Weights of a small transformer language model: 8 layers.
MLP neurons of a small language model. Each row is named by its layer, matrix (down: output weights) and neuron, and shows model dimensions 272-335. Each number is 50 + 15 x the weight over its row's rms, rounded and kept within 0 to 99. A neuron's up and down rows have the sign that makes its largest values positive.
After each neuron's rows, "fires before" lists the tokens most often just after its 100 highest values on Wikipedia text that the model never trained on.

L5.down201:49 63 49 47 33 69 30 49 58 52 49 69 57 45 56 29 54 60 73 49 48 54 42 40 50 76 58 72 35 53 68 63 31 34 26 36 39 48 41 54 45 66 40 83 55 64 54 72 64 43 55 34 66 41 42 63 78 57 31 75 38 61 55 44
fires before: " |", ":", " votes", "s", "|---|---|---|---|---|"

L5.down851:61 21 48 28 75 48 48 56 39 78 33 71 51 47 31 60 39 77 59 63 59 50 42 11 52 68 51 62 56 64 58 79 42 33 65 52 51 36 45 88 15 50 34 55 28 66 54 46 61 56 61 66 32 24 49 55 65 54 58 63 40 19 41 30
fires before: "-", " or"

L5.down207:57 34 53 74 41 36 44 35 71 44 54 76 51 59 23 47 61 58 35 53 43 23 29 49 64 49 54 27 57 39 43 48 52 69 31 49 63 64 34 28 66 30 54 62 30 56 52 66 47 50 47 79 62 28 50 39 47 68 51 41 27 52 40 56
fires before: "8", "3", "6", "4", "1", "5"

L5.down332:54 56 66 56 26 51 60 61 63 50 63 65 39 30 41 64 35 45 67 40 90 74 61 48 84 39 38 29 61 58 44 31 51 41 57 52 50 56 27 58 58 38 60 39 33 73 37 49 26 33 34 27 50 60 56 59 54 32 53 37 55 50 75 53
fires before: " |", " of"

L5.down124:53 51 46 45 57 41 65 72 44 60 57 40 75 75 53 41 66 63 51 35 57 53 33 55 40 49 56 72 73 47 14 67 38 33 25 67 41 56 53 53 50 43 61 51 46 54 36 60 50 33 58 40 45 59 62 63 48 47 60 61 65 60 68 69
fires before: "\n", "-", "|"

L5.down169:45 68 34 52 68 64 66 47 38 31 43 43 43 55 55 54 21 36 42 46 55 65 68 58 42 78 18 55 55 60 65 33 59 33 26 14 40 59 51 58 20 49 52 33 52 35 40 49 42 54 53 41 45 46 52 40 70 80 34 61 46 27 43 48
fires before: "\n", "===", "The", "-"

L5.down298:54 72 07 67 33 46 57 46 61 24 46 51 51 13 61 44 47 31 50 35 65 38 59 43 47 41 65 23 55 82 61 43 70 24 67 33 54 35 57 40 53 56 57 38 49 60 71 46 35 61 45 51 57 56 47 36 77 64 59 61 48 18 65 62
fires before: " |", "%", "″"

L5.down987:35 40 59 72 40 57 51 66 56 30 42 30 67 43 38 54 75 51 63 04 49 32 68 45 32 40 67 85 24 23 53 87 41 51 67 68 61 48 34 68 47 33 39 33 61 50 47 29 51 33 51 53 56 38 48 78 67 67 59 57 57 37 79 34
fires before: "==", "===", " ===", " ==", " and"

L5.down368:55 48 45 49 44 74 72 48 46 54 82 71 43 23 69 14 69 41 43 48 36 46 62 58 51 52 46 16 46 43 39 41 48 39 71 44 48 63 61 63 65 35 37 68 59 51 42 60 30 23 67 73 42 59 72 38 55 41 18 51 67 29 44 68
fires before: " |", ")", "\n", "–", " (", " ft"

L5.down135:46 40 62 41 31 70 25 39 68 26 33 46 71 58 29 58 75 54 53 47 58 81 60 81 57 63 43 55 53 61 57 46 47 40 16 62 45 64 31 32 34 37 38 44 36 36 72 44 55 34 43 37 48 38 72 39 49 45 37 15 66 71 27 75
fires before: "–", ":", " |", "\n", "\n ", ","

L5.down156:55 81 50 52 46 69 46 58 55 52 41 47 24 22 64 40 41 42 57 48 69 48 62 65 27 85 44 58 63 61 64 41 53 41 40 77 41 56 36 34 28 35 72 65 52 26 20 62 55 28 45 66 55 28 36 25 39 68 40 71 36 50 66 53
fires before: "\n", "|", "|---|---|", "|---|---|---|---|", "-"

L5.down963:63 30 30 57 35 61 56 48 79 84 57 80 41 62 48 48 42 50 51 41 63 56 46 43 71 69 56 68 47 46 28 54 46 34 67 68 52 18 46 44 50 54 37 63 64 47 45 30 71 56 73 51 30 32 35 39 40 46 58 53 55 62 21 49
fires before: ",", "am"

L5.down190:34 33 72 51 59 39 42 61 48 61 47 37 40 33 91 73 60 91 57 64 39 55 23 50 65 44 46 40 64 50 46 53 19 17 51 43 85 40 75 14 66 27 37 58 60 74 60 60 62 65 52 48 70 49 52 44 56 48 43 55 30 56 64 48
fires before: ")", "),", ","

L5.down208:62 29 41 77 37 42 66 70 99 41 39 50 45 48 62 26 46 55 47 64 71 41 51 34 34 40 32 76 72 64 95 45 41 69 81 64 38 74 59 51 69 35 38 33 60 55 62 45 56 80 41 44 57 43 52 56 57 44 49 34 20 39 50 36
fires before: " the", " a", " well", " he", " it"

L5.down980:61 61 49 36 42 27 30 55 62 81 33 44 58 77 38 66 43 58 56 25 67 36 65 51 75 64 65 67 51 87 42 57 36 47 75 58 49 36 49 50 34 49 52 59 34 56 34 45 52 64 40 27 37 46 62 45 46 87 51 62 36 69 62 54
fires before: " to", " for", ",", ".", " in", " with"

L5.down186:75 74 27 23 57 40 38 52 59 55 42 32 39 54 54 80 41 25 50 30 37 48 53 63 42 52 59 39 36 53 38 63 63 42 35 53 64 34 80 51 34 33 54 67 55 52 35 33 37 77 46 48 50 56 51 39 69 41 62 53 79 54 61 36
fires before: "|", "|---|---|---|---|---|", "-", "|---|---|---|---|---|---|", "|---|---|---|---|", " Votes"

L5.down57:57 58 36 77 42 39 31 60 54 61 56 21 40 62 63 57 61 85 47 27 40 75 43 12 66 71 38 63 45 46 46 67 45 68 69 55 37 15 53 22 35 39 32 60 19 55 19 25 58 70 72 56 72 36 63 75 51 42 54 35 43 77 63 76
fires before: "|", " (", "-", "\n"

L5.down399:52 43 54 50 17 73 76 72 70 60 50 47 30 41 71 42 62 59 75 28 37 39 62 37 80 41 30 59 41 50 38 48 59 70 53 32 45 58 54 38 30 46 39 52 27 78 58 68 75 30 37 62 59 45 44 33 77 21 33 21 21 52 90 43
fires before: "\n", " |", " medal", ":", " or"

L5.down404:80 36 48 32 46 59 49 17 43 43 31 35 63 70 50 42 50 55 46 60 24 77 34 34 45 53 63 21 54 48 45 31 61 54 61 54 59 56 28 76 73 43 50 47 41 45 39 44 36 44 45 47 64 14 49 39 70 60 54 52 41 34 36 42
fires before: " |"

L5.down718:81 65 39 64 66 52 56 64 56 58 36 66 48 45 76 55 34 76 50 57 36 29 69 52 48 44 39 43 50 29 58 34 54 51 82 54 66 37 32 14 62 36 40 65 52 57 56 33 34 43 65 55 67 21 58 27 48 73 31 48 47 45 23 45
fires before: " is", " are", " was", " were", " has", ","

L5.down807:59 58 55 54 67 12 67 74 76 50 35 42 23 59 94 45 25 63 37 27 44 46 56 58 50 63 69 23 38 48 32 59 57 75 35 46 44 38 30 20 52 89 57 65 52 31 43 85 77 58 64 51 49 51 64 53 56 40 45 28 43 46 42 31
fires before: "\n", " The"

L5.down578:50 55 51 31 83 44 53 95 39 41 76 33 16 58 43 33 39 47 42 50 34 70 55 60 37 42 48 46 36 39 57 40 70 51 59 40 41 50 66 63 58 48 36 65 35 37 60 49 49 57 59 48 63 68 64 26 45 83 38 76 50 55 56 40
fires before: "\n"

L5.down148:29 71 52 47 38 62 51 59 65 46 59 63 41 67 63 10 61 75 39 43 24 65 38 36 18 48 45 62 54 70 47 36 14 44 61 37 49 37 50 72 30 43 24 68 31 43 65 48 38 36 46 55 27 49 66 50 55 58 49 57 52 61 44 56
fires before: " |", "–", "."

L5.down29:56 39 40 64 53 51 57 15 34 62 56 36 51 61 51 56 46 21 22 38 25 47 45 22 34 80 60 89 59 37 61 33 65 50 54 57 47 48 51 63 23 43 59 35 44 63 44 41 41 43 27 72 59 31 62 46 42 50 62 55 40 56 46 50
fires before: ".", " of", ",", " and"

L5.down818:66 33 44 37 54 48 37 42 36 24 46 37 22 51 49 59 61 34 50 47 50 60 51 31 28 61 49 29 38 30 63 57 46 55 47 36 52 51 72 47 65 58 38 25 25 60 40 34 82 79 67 37 30 54 56 30 29 39 33 66 55 49 37 30
fires before: "|", "\n"

L5.down78:33 34 65 70 30 36 46 56 49 68 66 58 32 25 58 59 80 77 36 56 41 68 35 15 49 37 39 64 30 44 65 57 03 29 48 39 74 50 45 34 61 49 37 41 64 39 50 39 66 55 48 41 52 50 51 60 69 56 21 60 38 54 63 58
fires before: "}", "″", ")", "]"

L5.down200:45 45 37 33 80 54 35 41 30 54 43 50 60 44 27 29 75 59 24 39 41 50 42 58 41 52 57 69 43 13 43 53 23 33 22 64 44 51 47 39 81 62 41 43 63 38 46 51 61 56 48 79 57 55 49 32 71 30 37 43 55 46 65 39
fires before: " |", "3", "2", "0", " or"

L5.down248:67 45 46 45 51 42 48 53 54 48 52 39 40 45 39 67 64 42 85 16 59 69 09 35 53 45 53 83 63 58 57 38 18 43 61 64 72 40 58 68 49 64 39 72 40 40 47 38 32 49 43 66 36 58 87 74 60 69 53 38 31 40 51 60
fires before: " |", " first"

L5.down274:57 48 68 57 25 41 51 57 53 24 62 39 53 44 49 21 59 17 48 59 44 44 21 62 47 40 59 52 23 63 57 54 55 62 29 37 69 58 38 46 41 52 31 53 71 22 44 51 63 37 66 45 42 27 35 26 47 57 76 80 47 49 35 29
fires before: "2", "0", "6", "4", "8", "1"

L5.down3:49 42 58 43 53 40 67 52 41 35 53 44 48 60 59 23 81 47 31 69 53 71 29 54 74 44 78 37 40 63 66 60 28 49 43 55 50 51 61 61 46 43 27 64 60 65 57 62 58 58 46 57 40 44 47 32 66 61 25 34 57 44 49 39
fires before: "6", "9", "2", "0", "8", "1"

L5.down112:42 29 45 47 57 42 37 56 41 37 19 68 60 67 49 68 47 63 24 47 50 85 48 40 58 54 58 14 52 61 66 40 55 34 27 50 63 67 46 51 79 52 41 55 56 38 47 52 47 33 38 39 59 41 64 70 42 69 53 75 38 56 46 25
fires before: " |", "″", "\n", ":"

L5.down787:61 41 47 38 54 51 39 61 67 56 41 76 51 50 53 44 77 63 55 58 53 59 35 55 46 72 53 45 29 38 68 67 58 57 59 54 46 36 47 46 55 48 41 75 50 61 54 53 55 71 23 39 69 29 26 24 60 39 48 64 68 50 56 30
fires before: " |", " first", " the", " second", " Apps", "."

L5.down120:43 63 39 52 66 59 31 52 79 50 47 32 64 29 41 37 36 53 32 48 41 37 36 34 78 42 52 70 43 45 30 19 51 94 46 50 50 42 64 51 60 51 34 42 59 82 44 54 82 57 64 50 27 57 14 44 44 66 51 58 79 22 38 49
fires before: " of", ")", " –", " in", ":", "."

L5.down996:64 62 72 58 52 63 22 42 65 35 53 70 64 76 28 49 42 45 73 82 50 69 52 46 67 60 33 99 41 51 44 32 65 46 23 66 62 71 27 38 54 42 44 47 51 58 23 53 50 56 64 52 26 33 33 52 41 49 44 31 43 68 74 26
fires before: ".", "″", "°", ")", ","

L5.down580:81 58 51 56 55 41 57 30 59 58 50 60 53 49 28 38 31 29 74 45 64 59 35 28 44 77 44 39 64 59 53 58 70 75 81 16 45 50 26 30 53 63 60 40 58 42 27 64 71 43 58 55 32 62 11 36 60 69 33 57 51 65 85 21
fires before: "\n"

L5.down966:55 59 49 45 35 38 76 59 43 39 60 56 29 30 53 39 62 57 35 19 50 70 39 18 64 61 75 76 40 44 61 60 40 41 67 73 45 46 33 57 27 44 31 28 75 70 45 56 41 31 41 53 57 41 58 28 56 46 46 21 66 56 39 41
fires before: "==", " ==", "===", " and"

L5.down314:36 62 41 58 45 56 27 49 37 46 66 68 50 50 68 45 50 58 43 38 35 39 66 43 30 45 65 01 34 37 72 36 51 28 55 52 55 34 20 54 48 50 35 10 46 58 40 61 63 72 27 43 32 47 48 44 39 51 46 58 41 26 48 63
fires before: "\n", " |", "|", "%", ".", " 0"

L5.down93:46 59 44 37 55 76 41 49 33 60 55 56 64 41 77 36 66 44 71 42 41 57 60 48 33 69 19 99 70 64 53 34 52 49 67 61 58 52 71 38 52 50 52 53 58 52 46 29 57 54 31 46 65 58 58 49 74 28 64 54 50 70 24 46
fires before: "\n", " on", " the"

L5.down380:66 80 62 49 36 22 52 39 91 44 44 46 50 78 59 40 49 46 76 58 34 51 55 62 55 38 55 52 47 35 77 70 58 64 53 52 26 55 83 45 34 34 46 60 49 52 40 73 48 46 37 64 72 60 57 44 44 52 34 60 49 32 34 59
fires before: ".", " |", ")", "%"

L5.down47:41 40 65 45 72 40 67 22 43 13 39 59 61 47 46 85 29 27 66 45 59 74 40 63 27 44 46 80 63 77 45 37 76 45 49 59 31 76 72 45 44 41 49 58 48 59 50 50 43 41 42 81 63 34 44 34 50 69 54 68 36 48 69 44
fires before: ",", ".", " and"